config.yaml
d_model: 384
n_head: 3
activation: "geglu"
norm_place: "pre"
init_std_o: 0.019
optimizer: "cautious_adamw"
beta1: 0.95
warmup_steps: 290
train_tokens: 744900000
MLP neurons of a small language model. Each row is named by its layer, matrix (gate and up: input weights) and neuron, and shows model dimensions 32-127. Each number is 128 + 24 x the weight over its row's rms, rounded and kept within 0 to 255. Numbers have three digits each. A neuron's up and down rows have the sign that makes its largest values positive.
Before each neuron's rows, "fires on" lists the tokens most often at its 100 highest values on Wikipedia text that the model never trained on.

fires on: ".", ".\n\n", "-", "|", ")."
L5.gate196:152142117120111092137158096174165132123089130129108105099162162123136131103138137157100153126130148115134152126156106094122102161118120095084145155116094134112086119152178112150099086135165132101136120099097128121091146116131160090098154079102125148127110166078146131133137101128103140119
L5.up196:130170149151110079100114117137139123134134140103137116160135136122117154158188114136127091091135134140125120128167110124181163140135121148088135101092109128159119111124123142112119090112113093148156108107130087172073112139145144119114127120154164135105108171089139096104124166122122123128

fires on: " and", " then"
L5.gate221:114109142140143127115110108110146127106162147163118116120092109150145116148132119140159143123130117113143138155177126103131131123127125118123083119163109130132150119083153119154095136125142117114140126093113144107141092145113129133128162124144153076101154161150148102121123141113113182127
L5.up221:166093126134126128111097135080133114126131125128154119077129149107134136154151116131130128141136138148157134168104122135172143146171159141120136164115126121128086100112115131118135112118150128155153105126130143106135113159157160142169076105106136149152137128141069133130129136132108153089

fires on: "2", "0", "1", " ", " |", "6"
L5.gate684:138134128102118147123152137099112140128142095103134155134136131122121133109132112141114132132139133123113130132149117145128148154171140137127136095129163155190141116135097128148127136064123107149117130123156176092149110097141125165153137072125125131117083111167174135131115120132127143126
L5.up684:120110114109141074129174126111098137102177142165122153139111093132162124146144124133087128130149130091146150155153114157168102165130131139133153085155114156136115125169129126183092174102163081126154103124146136114114120125082108093114128101165154145138117136152165113148094112095128154151

fires on: " the"
L5.gate480:176154100186087094155172141193116178106117127140116132127135153134134145118120134126112112078112121119141137102168116071129131145150124147128136136110124090107087132091137157133146115124131150151158149087140114127088097146138118162113148186070184132119171160124118095179118137121092144111
L5.up480:165114141157144117147114111121154171165132107074120087102155110072163168142140100131130117139126181091135193151137109132125114151163129128133172145103127139110113101135073133108135097108149086127102154115144161146087110080171165121131123129118113126144119121114120102154140169104161145054

fires on: " ", "1", " |", "2", " |\n"
L5.gate108:134176168113103137171123135165137132143139094100106120126147123115131107112103142110126120153105115149115148185080133095108153144133118176109146116119099117119106117136148116097132098168170123107114097122166103138111106090136105129152088112136122121155135088148089132093096150162115120104
L5.up108:151133154131085156147103173154170131166117132150102155110118144124110112103130132149158116101116153129149138160128169110132131076157110122128098115154118107125113114115126154132125135160131147158117139156139077097138110109131097123067144112135070157109139116137101116112140165128126153110

fires on: " in", " had", " for", " has", " have", " that"
L5.gate763:127082180145124153144161133151130177097149112106107112143119129155157180176178100129148157148160147118080150180136160129126156142114147109136155181128068153132127098148131118115084133181067132125145129121152136103103117156127113095125111129155164113139158121144130093140142109090128140106
L5.up763:128113136091120113100125082136157139165079097118113097123140110152125085152123139108103142165142135176111172126125099144104122092123105121108144149125112130125122170170116140112141129139117118112092125110127147131124141150105113132146125121131167119131113142100113133152134115172133103106

fires on: ".\n\n", ".", "|", "\n\n", ").\n\n", " |\n\n"
L5.gate350:139109089123109105140133082134146125129099120176131108151116154124149140138141157150133124120129123084129181159128140105113142158166114121124149099089171112127134141114166107148113106152148080143090118126147130116087120085148136139123117117122126122084116100122116142079121133158149147074
L5.up350:101167104093141124080139092140138135146119160093175111122153118161113154144192134135138122160138135086142135099105119126106133148172121099123161134128125130110092168130126136120125106133216106115167115122138164142070134144114165134108109097126124086115087133111107122135116124103166152103

fires on: " where", " that", " which", ":", " for"
L5.gate422:088094157143125113133148153163074146107154122154125120130097127097143136128137163096145144080181108137112142131102122107140118099149107097125115119151102157128110185134114152175125156165097122137110098119148100158140111128096110090139142141106122071129100085152119147137114097146171124155
L5.up422:148139151151127110114173103138106112121102098143094178162101190137136116160105143131121114109165151108118170110147103173139093108142105094102151097120118131166156168164135101128111131101117184096123133135097113131123090122153137145149138097099107204115096142099130129110143111119095120128

fires on: " |", "6", "8", "1", " ", "j"
L5.gate101:116112147125122121130127112073112111132137145134102138144160192132111118162102104117108142166102126139145070134124063110128084102108133128100131145148087119154125157198106127118156141140174126102116127112122128162124147100117162130122118102146145130101125107142146142142131162131101101086
L5.up101:135098109088117185143133157124120114122125146148133098142164144140127061135165110139137134170053116150147086149127168063142097138133151140113124183145162127137110134086148166137125150143147083125125122127147122122141156119095108184158126117124146147117116114153140120137152158108123083110

fires on: " |\n", " |", ".", ",", " IS", " "
L5.gate598:088103112116087129156152106143152132145115109114118103094146112154148146083107137161088133109151098081158125162120099092118180179105163131088145134106089123131083130118148164145108165143127152112115112118115117103123118157095117157119117134143117126115097115124138131147089104119135118090
L5.up598:146119139086121109134107132131133152137151141107111135156106102132196104121153129167141134146141118141126118185165151111134137131118123123097122118140138130097139108100163161117094111145164137111131114137132086098111129144138127160164118122156155163113130120127110150119130142135099095166

fires on: " that", " in", "9", " this", " his", " from"
L5.gate490:123127147150135135169136128134107145138158157124151144131134101132107145119099109120122136077146113148166145104165141111153143131127109079129150058137121132164158136151112129149166158142125121150129168112128181129128127140123161125087094143135134115119139116101204129105120138112139132150
L5.up490:156124150106169124167138094105135157138101131098163133129144157137098123155106115117145123143157089162157158127140132146125117154116122127136149084075106174176074136132102137122134115151162127131119142118115146085132140120135111112136126133158128119111147153084180150137122127119138164113

fires on: ",", "2", " of", " ", " in", " |"
L5.gate358:142106127122115124136101147121130154126147114160089187098135116126152134158145131156103123167094156102110110114167116127136084101117128107105094092139097102158050150160124125163135173129164105095123123166114140098098110128145136125136151112129143109108128147124147091172134143153126140083
L5.up358:122142157146123141123175135117160138126106143121138117149125108121135118108158113142099169164090100120143121187115122139120082143122141140131102126146110133114151144141116142134113128074134159148123132112106084109153095125072094122141117107137136133141110131120124138126169106102121157107

fires on: " the"
L5.gate687:163135101129155119164113122134148129155131097072124127096105108099100132115116163112090162119114144155141152125084135090136137134138101128121152109141112100111142143109117116139161087129110134151117114122155133100132086123110134167129157147104150164162088109115135093150125196135121130047
L5.up687:150193139113146083128096087115141111141121089130159087130152121140132145121106109127133100161108120135137184104137131163096130140149147127122131147125109095110157138119156131142136143160123091149088113139103139114136118121142152114128111139126119098134143119116141130107104044134103118122

fires on: "'s", ",", " and", "'", " also"
L5.gate647:173134149117092128110168134157105147140133137174111098142154108109161178136115123135147102138140148132135102116071117116114145153113118111119135144116110082163140145103109162074167113108164138157145164108100107113146114177162117145098119144114152135115171060140118129111136140174104113144
L5.up647:134114171121120077144153135142108085121134103088141093173124103063154155104159095103133139148154132101109144097078089106110105132099137142157146127088108136127161116174110126119121117098160109156116157125099122183144129137188092126117122162088139184145154115129144102083141120166072077128

fires on: ",", " and", " addition", "2", "0", " "
L5.gate177:088138123103120109147095100125135115146131130156127151119133130124136139145110167150144148144090086136085120162121123167124087122129119173132154091092130121165130175160101102127153108143101138113144163153128135116107139134097148129134162134149106080126115123136138109126116181137129116121
L5.up177:155109141143108146158091124093087128131149126105177115111109113150116123148096101097105163152122119101107154141121128117108102124111128159154096152084130111129138073097131119158117094093143123130099138139096116102130110130128140163106119145123154165149114093122135126117132095107130122131

fires on: " the", " his", " they", " he"
L5.gate210:151163098105103105150104082129102144159127141133112144125142115128144173129107121127148131122109119145126147118083117082110144130112106155131106178095106121154127076158129165100155099136142130156119149132146133140154127158159189098165134152145096140134095104116138122104115141137136135131
L5.up210:144117116152087107159182159160144152155093071139081117098160110108124175158105128114119129138134127109118165156097126094105125128161111136171117161119124095135101129144108131107159123120125128139122128173135151117096124142144164158125109146097162128139168140129159105139136118134122101084

fires on: "0", "1", "8", "9", "7", "5"
L5.gate749:132178127114128174128149154113183170090153210079118129103178162120144144144124150111113163168136180089107171105104113079132122127181121162157135101125105144128137109084107114133129101162149150151130129143220148119133118134138128102133154105098121132135133100127119134126105137120121081129
L5.up749:121144151125139151115121143122165128104136152111097125103143162147091151126163080137116141099113119109121134094080102113147114106130134173152158158104156123159115137141093100100162119107147156125155128134157118184124124115160160177127114127118180132127138118123173125124156112142092127124

fires on: " the"
L5.gate359:149117159122160148111105139134138108152148142091149090095110132126136146151135105133075103161109101100136103145121083097135122066120104137131196161151140134122096119143122151126142116138126098159093122160138178144125113083123138183146097134111146135129082075122134096132125154175122131124
L5.up359:147151123111115111169082102120157128106154128097119138159129123135149145169127130169125138087158146099136144097161155085181106060122121122130110119119157095112159135097137096153158147120118128161116122096138120155151131078123131117167134136152129117124131122066114149164147108088176131095

fires on: "0", " million", "5", "2"
L5.gate389:103155176112102148139112070113122176116109109107133168182129135144133156136062126144124160142089111120119072169129116095145118150139107129075115100099147151153125126122123122098153123138154116129144170147122123122114128110113159100149110111137105146128109117137142095148160123135078146086
L5.up389:165139085144114131108121120151143116101105105135142111114107121101154149132120114106126110107135142100104124121126112148121108148136137127113123147113088116151135103120105123129141122173112143107167157152125140136133136158125113059147125142110093065110159160122146153092158101161083115119

fires on: " ", ","
L5.gate683:131142171083103139133147138119158108167147115113127103139153110152134155106113098148070148146102144125113106198103163135130096116148118160138140100093174115157093109138155136137150123122135140117128092108131124130085133104117194084154108082157130133142153117110168147166091131118113126104
L5.up683:131132131149145151090092106104132167138166145084153113117125134125067122108127129084138155116136101117112175129130178165125126132168140147131085148156111146105140164088141158168084168118147154116135130111132144142133124138100137111143122126124119121103125132106121144097130146125102155130

fires on: " one", " he", " they", " there", " other"
L5.gate190:116115122122104103155086185174139126126142094147186152108153140137111140132140100101173127150093092114137134119106095090192130135107097124138127133047156146161135144077099110095144143109125135115149106092198101125127095093094147127111093115168092126135133132090136108133111156095140094134
L5.up190:164114141126160147141138141138129099157132129124123145103079130133115114132123119116125149137135123127141170067134126131162144110141120162101115113113148087130168173145110168095109140098103161118082045106167088132090132143123166097159153095111187084137141128097110117099111131101113150122

fires on: ","
L5.gate304:117142166133123120132124178083154154135141098090178134122158119106176151077146111158093138122146148074142084159092127134098109154125136119071151124094095166130114082152149143131138130137132144110182082154118107126125125144097130138138148131140168100108119114146144080124137086143121102144
L5.up304:100121162117106099129142123097107126097136113100124138135115160143147138102134100112064119115161193103116172148098108136140104143181143149102095097123086129107108147121142129130140110149168171147132142113119111120088130111132105136155117129136122192106124112119100121100145110139126123100

fires on: "S", "s", "-S", " the", "-s", "'s"
L5.gate547:173113153129152141073116171146133151160139139108151114132142115131158177118103150116116120107154123138113081118136112127102127144179125188149164126113132108113148150151079161087144065116105102155135148112120141153105146127136089160138121140096129141164137097140146143171174117179131116111
L5.up547:151105145123162166066100130161126160144095105117094114136152124124125142114121126124081162140112126113131100185083136153101131150116145141133120164114121108160160123135126096107113122141119136139095089114096118110116090184134105119131104145088081152102183170136144117104097104151084155107

fires on: "1", " ", "2"
L5.gate653:142178121108118134125160121121147095120158097116123144115129108151128127122120120158118166155117124177131112157158089126111129112135141169115135130098135116159105070128094078123127113124135100157112161140175134141157109143131122135178114077109113152109091133161104148130123160126119123140
L5.up653:098096107088117109118125151113113127137159103105154139127111138120069131144156097100119152145153141150116102121125114118149122088082148096146135131143136136137091129143133139151112140131125154150180169139099108135129140163121135197133130136103135144161109147131143125144128103121122115123

fires on: ",", " and"
L5.gate560:106134117111081180081128133086127131102119172139117119113049110142131149112166098180123114176124115142133120137155147132075070133122145132101121127138090123133137118138076104162109117096129134146146089073095106144134132172182105114179090119079073137109114131110122122125128148142133167121
L5.up560:142159090148129112120119130055099095090115152139127140115115123134097129132096140107167170142108116133109178143129121115139104149161105112059114102115145141116145112099113064109133116138145114102107133172105098159051149127145130139142117102142146146131112104102110090139148130103125165130

fires on: ","
L5.gate337:098123140143131163112128105139108134100149146129079148120108114140130125137139161140143128117141098113125147119146162137101137102131104155085105083114132114164120124116101095165123127118178119144113152133111116122131087154155094163147083117112110148117112111158125106112158106106142123129
L5.up337:129153096112113093139182103118103181092116162100099161147112170177128169089104172162111096121131157140132140057156196118102153113152059154093120113128145125130104144151124156164117095140166102117096162116097137107141130161127100115160105169109153152097131101111126094132137100110128102134

fires on: " and"
L5.gate119:124126126123128125108105110124184168179109099145169128126096096137138121117139152157150142127049156104116104112154103112178159098133122139155126115131094143160112136120117162144115138150134109141129062108153094148127089123084129118137139123091164137151137198115107088132084115132099140132
L5.up119:136140163150149115106143109140153127094147075121169145061142140174117095149104144106139138101138124122101132159128101166133145123144140147137119129131093164141095149108123174124143129141128123116182125136139080134103133175161130141127184109129113087133157112114143129134105091132112143123

fires on: ".", ".\n\n", "|", ").\n\n", "-", "\n\n"
L5.gate713:146171143108089101148159101133151125083134138131153107094169153165119147125136120131114122144104162112159143158166144099141118115147091133117127147101109111146086132106171131114152086099139084126177116096196130130081127134145168125135145143127136065111122134137116105148143155114105149095
L5.up713:137169152109089102125171116121139136147139117122140107139162118130134139122133130157096123125123150113160147162131121098133143122135126137089131150072094149148089138146141139104162095092137086127158105095164096122100109139137160111155123120129104071129090141114130083114124180107141137146

fires on: " of"
L5.gate59:132125128126109165132198152116157126163111088088093097153111157132143115114099140101124134099140137104111146160124123070147072149102146148126149117122122109103089124082159183125149153100109099089126117134115145117124123137128163113088117110146154139132133109120130094087103162117123090094
L5.up59:127122179148102175155142089138163119086119141130098131106098119168119118072096132144139099105185146157159138126112157146102104162142141101055107132146115153113121142151121106124128152112122101154126116116145118134129107053159132124167133176129107102084118133149170135146147172115103143089

fires on: "'s", "'"
L5.gate429:140105124159138106116129129170076109137097183096118150130141092097149151105132145112125097107122157083139140125117093122197130167144124113159129109105165100164112158127091154134145127123089146103162117138117140136122147173178096074138097118137106172122146110147143140124123128185084085134
L5.up429:109146135147124144132130117147177104150136114135107101110156155129162102136133162172143112109110162153144127113110086113156151144203153134136128133147157124125134107150106122144097125098176124127144119185131101128095111119154135144147096111122147142103134117152115125160095123162079125094

fires on: " ", " September", " July", " August", " on", "2"
L5.gate326:117144098139153127088112109156138159090145140101062081105125070135129105117108102154114142144111140152101139155197103109131082147146127111117116103130120106134113181114131134122174119137117133125153177144114119124104135106158123133129074080129135136129095116120152109174079152141115114124
L5.up326:124090139120122173110157118120110100120175119118194107084108123124127101139131091106159119087152066153139124149133139120147120101131129170101096148126152146164133129108108130135088085129145168118112141122116149133126164175105207165151126106164138134134085108106184107126110119116113109134

fires on: ".\n\n", ".", "\n\n", ").\n\n"
L5.gate300:140167147103086095157138107115109179112151122135133095117138117161152140149135122118119140098127143095134115155120117075136171122132113132096130147082068123149086154132147111117143100123129096103150112092185120140083110140110173105174137109112106076114102130118156089121127142152137148134
L5.up300:152169144080089115144121089128126166101130111130148106081150145186127151129142135150130127123129120131128117161120140080132138127127105117095113147097101121150094150121156108110123100129143099101169122082159123121091123133100172134179123111130133090129118118133146092123125130146117168135

fires on: ",", " which", " that", " were", " of", "\""
L5.gate198:116118119126101133123080104158167157078134121145095135133090086160119091130175126162159099123125111121089124137114104187138075123107127158119111122101145076159137134107142128143130120165105095108144143117155119130125105154148143067122078074148094099088121113150143132125114105127104159123
L5.up198:119128108122079128113104151096168103134083153160132146088146128129114175070113196126119111133113154169153191134140127135118120139144086161149121105132120106164131158107119139125123131149106127110122116137112107113117064116108118082113087089157096137154071135134099125126072120163116161095

fires on: "0", "2", "6", "7", "9"
L5.gate695:153127135103160126142125121066168116122124130094146089138134088102099160147145130106119172162115151135115119139113128115148124120130149124161100119105156178107105121124137109122132116155125102150148091135181118107127132145127082152102152112144170110105107094141122140127146152110126089162
L5.up695:121120177099149141135149096162108158112119152131089145098119122123137165124139119109160151106105101143119093114150144125157106151159111087112123130121169130132116079099172136098140116131169096111140120130151121157123120178166125124091154138125073133137111129187125106134123133118169133119

fires on: " and", ","
L5.gate66:141162128118134088106131110131122136182092110108155150140131111162158124119125158164107176146091168110115084113081143118104119107140115158132132132144104111115091133137143143078112157146134138113133134130102133145138079120178129096121124101139123112132096155104158132158117156136094161119
L5.up66:074142144144119145137138148094079180115121142197122100136089121181118149128103135115115132137135145118106095098105145115108136152152128130138095153112123154141101117129169124137139165121110122126146125096124113137142138208147114094059173135100099097107168087122135145144114134145148092159

fires on: " and", " of", " the", " for", " in", ","
L5.gate660:157162118120081111157132150114128148095141136127137106127109138131188140093082104127117120178159150093134102141111085117136101161137134131139126114152160132099122196157136164102146124141138158126111120080124142109145130126103138114140113117126134128114075132083104118130135147160137134114
L5.up660:131124114103111141093139125142165139103118134129129104106074060138131161131139140142112111131161108096163132159124140143130074117098132111147099145127106115129129200126125156120151113112128119089124142109109133136141161107155142081164114130115130096149115130091122128135111139137098101128

fires on: " ", "2", " of", "1"
L5.gate739:127103133122128106114149144096108125133141126120083127142156112131141118162133113108100174130156145127129132142148126160094138177155103100137140092146107143121104142122100087099134092061105092166124098125094123132143135143141127138143125143172114127143089108117185143135112123131129078122
L5.up739:142121153108122132100113147140139111157109137148098112133142140098146165120123131118154163123102115094129093110137128133157087099058146120126123131090104118161128160184162119123092118117136127102095147094098109139107098157177095134101135151118131055122059140097118115139116120145129160138

fires on: " |", " two", "|", " ", " several"
L5.gate451:105147151106134132146117132139126093167149104135130110096167149131072122112124137121132102164147143158158152197123146120129129125146106152136143144145108132142157114122131153146149132078119104168124088086108122071171088161128174113097111130096113106132146106121108148161113164105155122120
L5.up451:079160086159084087127150122151143130060129135181129167113105126124112151079135071124136127099134130102139137083127157111125112164069147102109107128138141121110130138145119137149116147112186145101124114110123103107138150111100128123132125143159130126125122136133154110130080106101183142110

fires on: " a", "1", " an"
L5.gate371:134109115105139123089135120121143100145103100155120103125124122119114141140099132115128124126152109084132126101106096128163127121134109147138110122115129157130155133113167144097157084123091122116154134103172139088173085153099147124108114101156093119145127085083144137111116149176138154105
L5.up371:091104123147154076074115165100128077166139143108147147080125107146129158129080169140120138098093096115086114140117126137102140124170141119138105113124154150153115145115108117092152099129122111163093134149097135107109089123101147168153112131131108147103139104145103105117123124099107135119

fires on: ",", " |"
L5.gate407:120109119147135129095163129151112139121119089113099123165094106129184117114160110135094150107150167091107145133111096129135105164104122111102160183123106108133095130140123165112143124143125126144144078182115142148119173170084126100150127090139109153119157166141110121138158108127081135111
L5.up407:147082117093099069144149118106154133114146112093157131115109151096142121068151149142104123128134141086117144132132148156101085159142137123103126124130065118113132128096110109110133141123121120125142116116122098092146107139122104129111093131094090098131113118178104154104101120098129085105

fires on: " a", " an", "'s", " the", " one"
L5.gate143:132169121179111141093143157152152117091113146168106109131144145144128106140137156123145137139116123150137126140131124112146126106151087139170130106103121095104087176140144118155095110143126143133108106145105114161126096142149123124094102156097126143143144147129159144118144091164137084096
L5.up143:116109098130120150121121108131149116118144133121102076119202149085103145109120145132111136172124120125163047145104092132115134124107123138148133166118147136138208123132126111065162127105137123123141131146156118113099135109159139163127107139118122091169125104153166101133145162116129103108

fires on: " of", " in", " and", " who", " which"
L5.gate366:109154113152108149116153090147153090120112157150083159109120140150151167154116123121185093130116177100162115148137128142092083086114108134063078126100163091131126098092152123174116137114121146097111107101086113107108132154177131119103144125098132119116099133114169132143089136158107135158
L5.up366:158142122123137133124130101104138166165108172118164142144083108150105150129151151141162155125129114152110135143119136155104132120097115112059115134136135123137177100112166079136110144169143143152140122133109107134114150169119144092099130129101102101097104125093105142119101134076138127158

fires on: "4", "5", "2", "6", "1", "8"
L5.gate471:098187130125107153096106158129138119157133138091146134140126148118140124128126131167166132176149192130124118136114132115119174115143128119105160144136106104111173147151121132159150110124134123141133149109143139142119125084150113106123150086114119135122095088137129130124143184126110087106
L5.up471:100129153141141151105128140105130135179128121137155124142145131098132103127123097169160100178107141140144136132123143112110158103099170108117082155128128122091165127110137128149169146174162081145127140137111142151145146110114135127097141096165120119138092112143099128121162168130149106112

fires on: " the", " of", " that", " in", " from"
L5.gate245:144178131131118121098139152131122106124082110099118142084177118151184126141119100160123149122171097121132118083144125116118118125130134118098168141126130118123076116151085082110133108110103112157165117151115109132094155131159161102125127089159132148112113113153124137144168092129128118124
L5.up245:073127072134127149070145132156122114144118107109099123116121135110107174137157128116117119160166072083141114127119124136132191114112100148107090071101130143113169136138170114124153108093131139120089099109139123084142069134151130126129110096105133123114124156138147096109102127119124142103

fires on: " ", "2"
L5.gate255:104143124095132144173136086104128123163149056100111147156138128117155101165159189098130129165138109147117148129169114124146192125094127100100120122136118168151153157124134102096124079101157099153132156145109129149098136134145142177141085150172088136110088092129120112141133086110095119141
L5.up255:153101137160149115141110125150135101123127112154181124123142113120083147081150151144139127137117126140106115131106136155114120099131126127153111141093146132102144127194120099123103120116094101083122175104136113074128124133137128095122136099133103113130134149079140118094066092142113096151

fires on: "9", "0"
L5.gate482:135158127132139138125116076104109120130144141114147147084152124132119130135159124104086166109096080121126173097161112106159140145112075137130120093139113153121184147152130116166128107184122117098104127116183160139115129164122135128174181077092114079114110117149109110121172122107093157150
L5.up482:102149089136108080103117129083125104151133092116126109157132151132118123131158066132134153141134106096102117141126096095154190139149110126133142147125144147124151092133113133077153124102137154105104115148150191102127139116130178137128120118193148150140077151122131127190113112150175092118

fires on: " and", " a", " to", "5", " of", "4"
L5.gate694:108132126119131091071106176180121130122113163100145135143134103112135160112098123144154173100114130114173109099138115147180137155158118139168137106121133138153108143108122144165138131097107114118117126114166137162120152129139141136098129108111125137091098163122115097142154163148165124156
L5.up694:118110137159130104118122130120075160120148111144165164123116143134085112141112155106112193160155153128111135148058151118101160109165148155134123115081117091155123178177145127107174134127127130151106145132119136144165131126118147081133133134110086130104156105139142126132134111101146123152

fires on: " he", " of", " they", " she", " I", " given"
L5.gate364:111105137123096166143091114123141137129134156156138127134123142128138133120144150117163141151108131147121140127136135122124114145141078080119113127103116121080111155129115168139116165095143067106092126139125107095137118140109152130109138147127149098109118131120097104133121138139121105106
L5.up364:164169139146134108140145165104123145097089133163107129091122126140113142146096120117132136143144142102109166083123089147137143086151100116138116128121123060119089170116119110126120175090107093107078139122146161119083090177159139070133148123139099133143148116100145062162141136170117154115

fires on: " and", ",", " in", " who", " to"
L5.gate477:128117079179157132107153135123118147108089126101090143105110117142145116095114129137121138105122115136133128148153110151135096152165137144118125146127146139147053185114142060111097095135125124085100162144152173154118170137084129091128109101154137123116096112113111127173114116135090125133
L5.up477:111127100128143151138170074118144128088114142147138145086106101115130125149106101139141089132180144112133137132156120108103122109105131125110102128121071120122124121123132099143114094098136132160116138119124129102157124183142129120147095101112109172138108117120134145132089105121082141135

fires on: "7", "1", "4", "9", "5", "2"
L5.gate600:146116137144153128133140110121188186147173124124141141143179092127160102160102116093129169176128105129100125130148101116106112091131151130130135133141164127170105141150111099063172105084111134141116156122142161179138144151142107100135172097083120097144131098134136128154144130124104103138
L5.up600:096189147110130139120127111125110121087122092135120137153156118129116136094095124161158083135137129142153094166173094157133126134167115110103147106116117108131140134212112144121137119129113107093127158125114125177128104112155094111116103118162125138145104113136160125086125143142127132131

fires on: " and", ",", " but", " it", " which", " he"
L5.gate192:135139139151119084132088124135125117094147113114102130091139157157146131147105128114176115078103126160138136135123118104097101119140117129144106148102094143145105132106102121122104125176153130144140142130119129127099122151153132089118105157122147131101110138140147109144122084099114175127
L5.up192:135135143152131126113101124125169147154110089108161139064157127124133163155139140152129166116078110103124134125139123149152140130111168147183107144098126087161105082148113123113171112107154127153155123104149083185073155146161153143136174117097120127174139149136103080158127127099130150112

fires on: ",", " in", "In", ":", " In", "in"
L5.gate76:115119080103110093125116114151142135103133129126112134143117110085144119112164137141092167164130144129130117127176102137159141163119150120094128122111086084166128106161105124140107107128129116078125118142129137091136108149096088141159116109124139181139110165109121122085133046160117130095
L5.up76:132139124134129081144144134115098104142119148110111139116156139144149159124177095164081135167160113120141118114184105120094137169119162086080147078067090120124088100136141163174138129120159144138124116143101107127180159102158136146163103131189143185125075077104147145089146116114138096112

fires on: ".\n\n", " and", "\n\n", ").\n\n", ")\n\n"
L5.gate160:114139117094107115104116104126148139123104080149122124103133134148137071135157095165115115148156114118125151161135092098104168154132112120146139137103065104176098120144133150092110118114184116127121071104120102152160098179095149100153088113113125202131123147146134112139138134134146159161
L5.up160:087128140153078104089133119123110173152127116167147138116140174174161139149132143169134132161115128139115149134130117099114146144148133123140102106135151055176100145105110110098121140112167114150101133126074127155142123150151142166148113121092110171149126097131135118174170099131129149113

fires on: " that", " this", " each", " one", " the"
L5.gate714:121111108090120145131149076115117124120147121109152128109126128114091132134149124126162093120132100127137143093123132103096148123123133111082136112115136129146128104118153148149169154157143113127089142128170127101151122127143191123132113063167095109120115112147162129153120165119150157137
L5.up714:085107134118172129075139097145148106118138100135129114093120113099115116148126087102177125139092096127170151093145133105086136110116119110160137099128147127144142151091140180119130131116106120125095132128123125117126118083170168090128131102159101129133092144127127106097108137125134151112

fires on: " a", " Japanese", " an", " American"
L5.gate707:134128111149127104090137142138124147105109083114109119126158116116149178067098161155149132113113139099133119156161117123150130140145133114122148102131087069121074160149117096132141110088105170093109112146120145134121147140147127108109113094083153132147148114112154079133100107146119092152
L5.up707:103107140171142065118145150135132121153122074135128144113126130096160156097065159161147119104093101119121116145153116132137119128158093116126101110132115090133113131128136125145101130085106119144085110135088150133153134127114105162112092121085197129137172142122117103094140090121116132157

fires on: "0", " first", "4", "5", "9"
L5.gate544:172168145140150136108115133119141097119125126128108101121144123136134110092157106136137141145170138101138135149089115122152185135105139138150169135089112117106122153163152149146104114142143099138140113168131115169090118119111172118109104098123139140135108144121115095110135146127097076140
L5.up544:122153140169141120127137135102131126092143173111115113108138107139167143141148102151095170131188125130141196099123144134130132111164139159152151125097139111134146114136114159105107127131171153136094124169131117128113133104143093128112124091133179157114129122121135128134148103148109070154

fires on: " ", "1", " |", " and", "-"
L5.gate538:153134140106105105113144111116157110134130099120120096124118105116178096102126100118113139109152122081101133146125092122126109119137182082112136132122116098094104148149158134111111148107132118136123145128102110085162128167138133128102131147154084162100125116090182119092103125096134072144
L5.up538:110133158121153153097128138090145136123169142140136129113094133090099124114150094117112121135072170104094141137094085129132165138121140120163068155128140103124121119127135105122157129124147145090121171112135170133145121127163146139114124092138136073122180097093126129085140140087126162148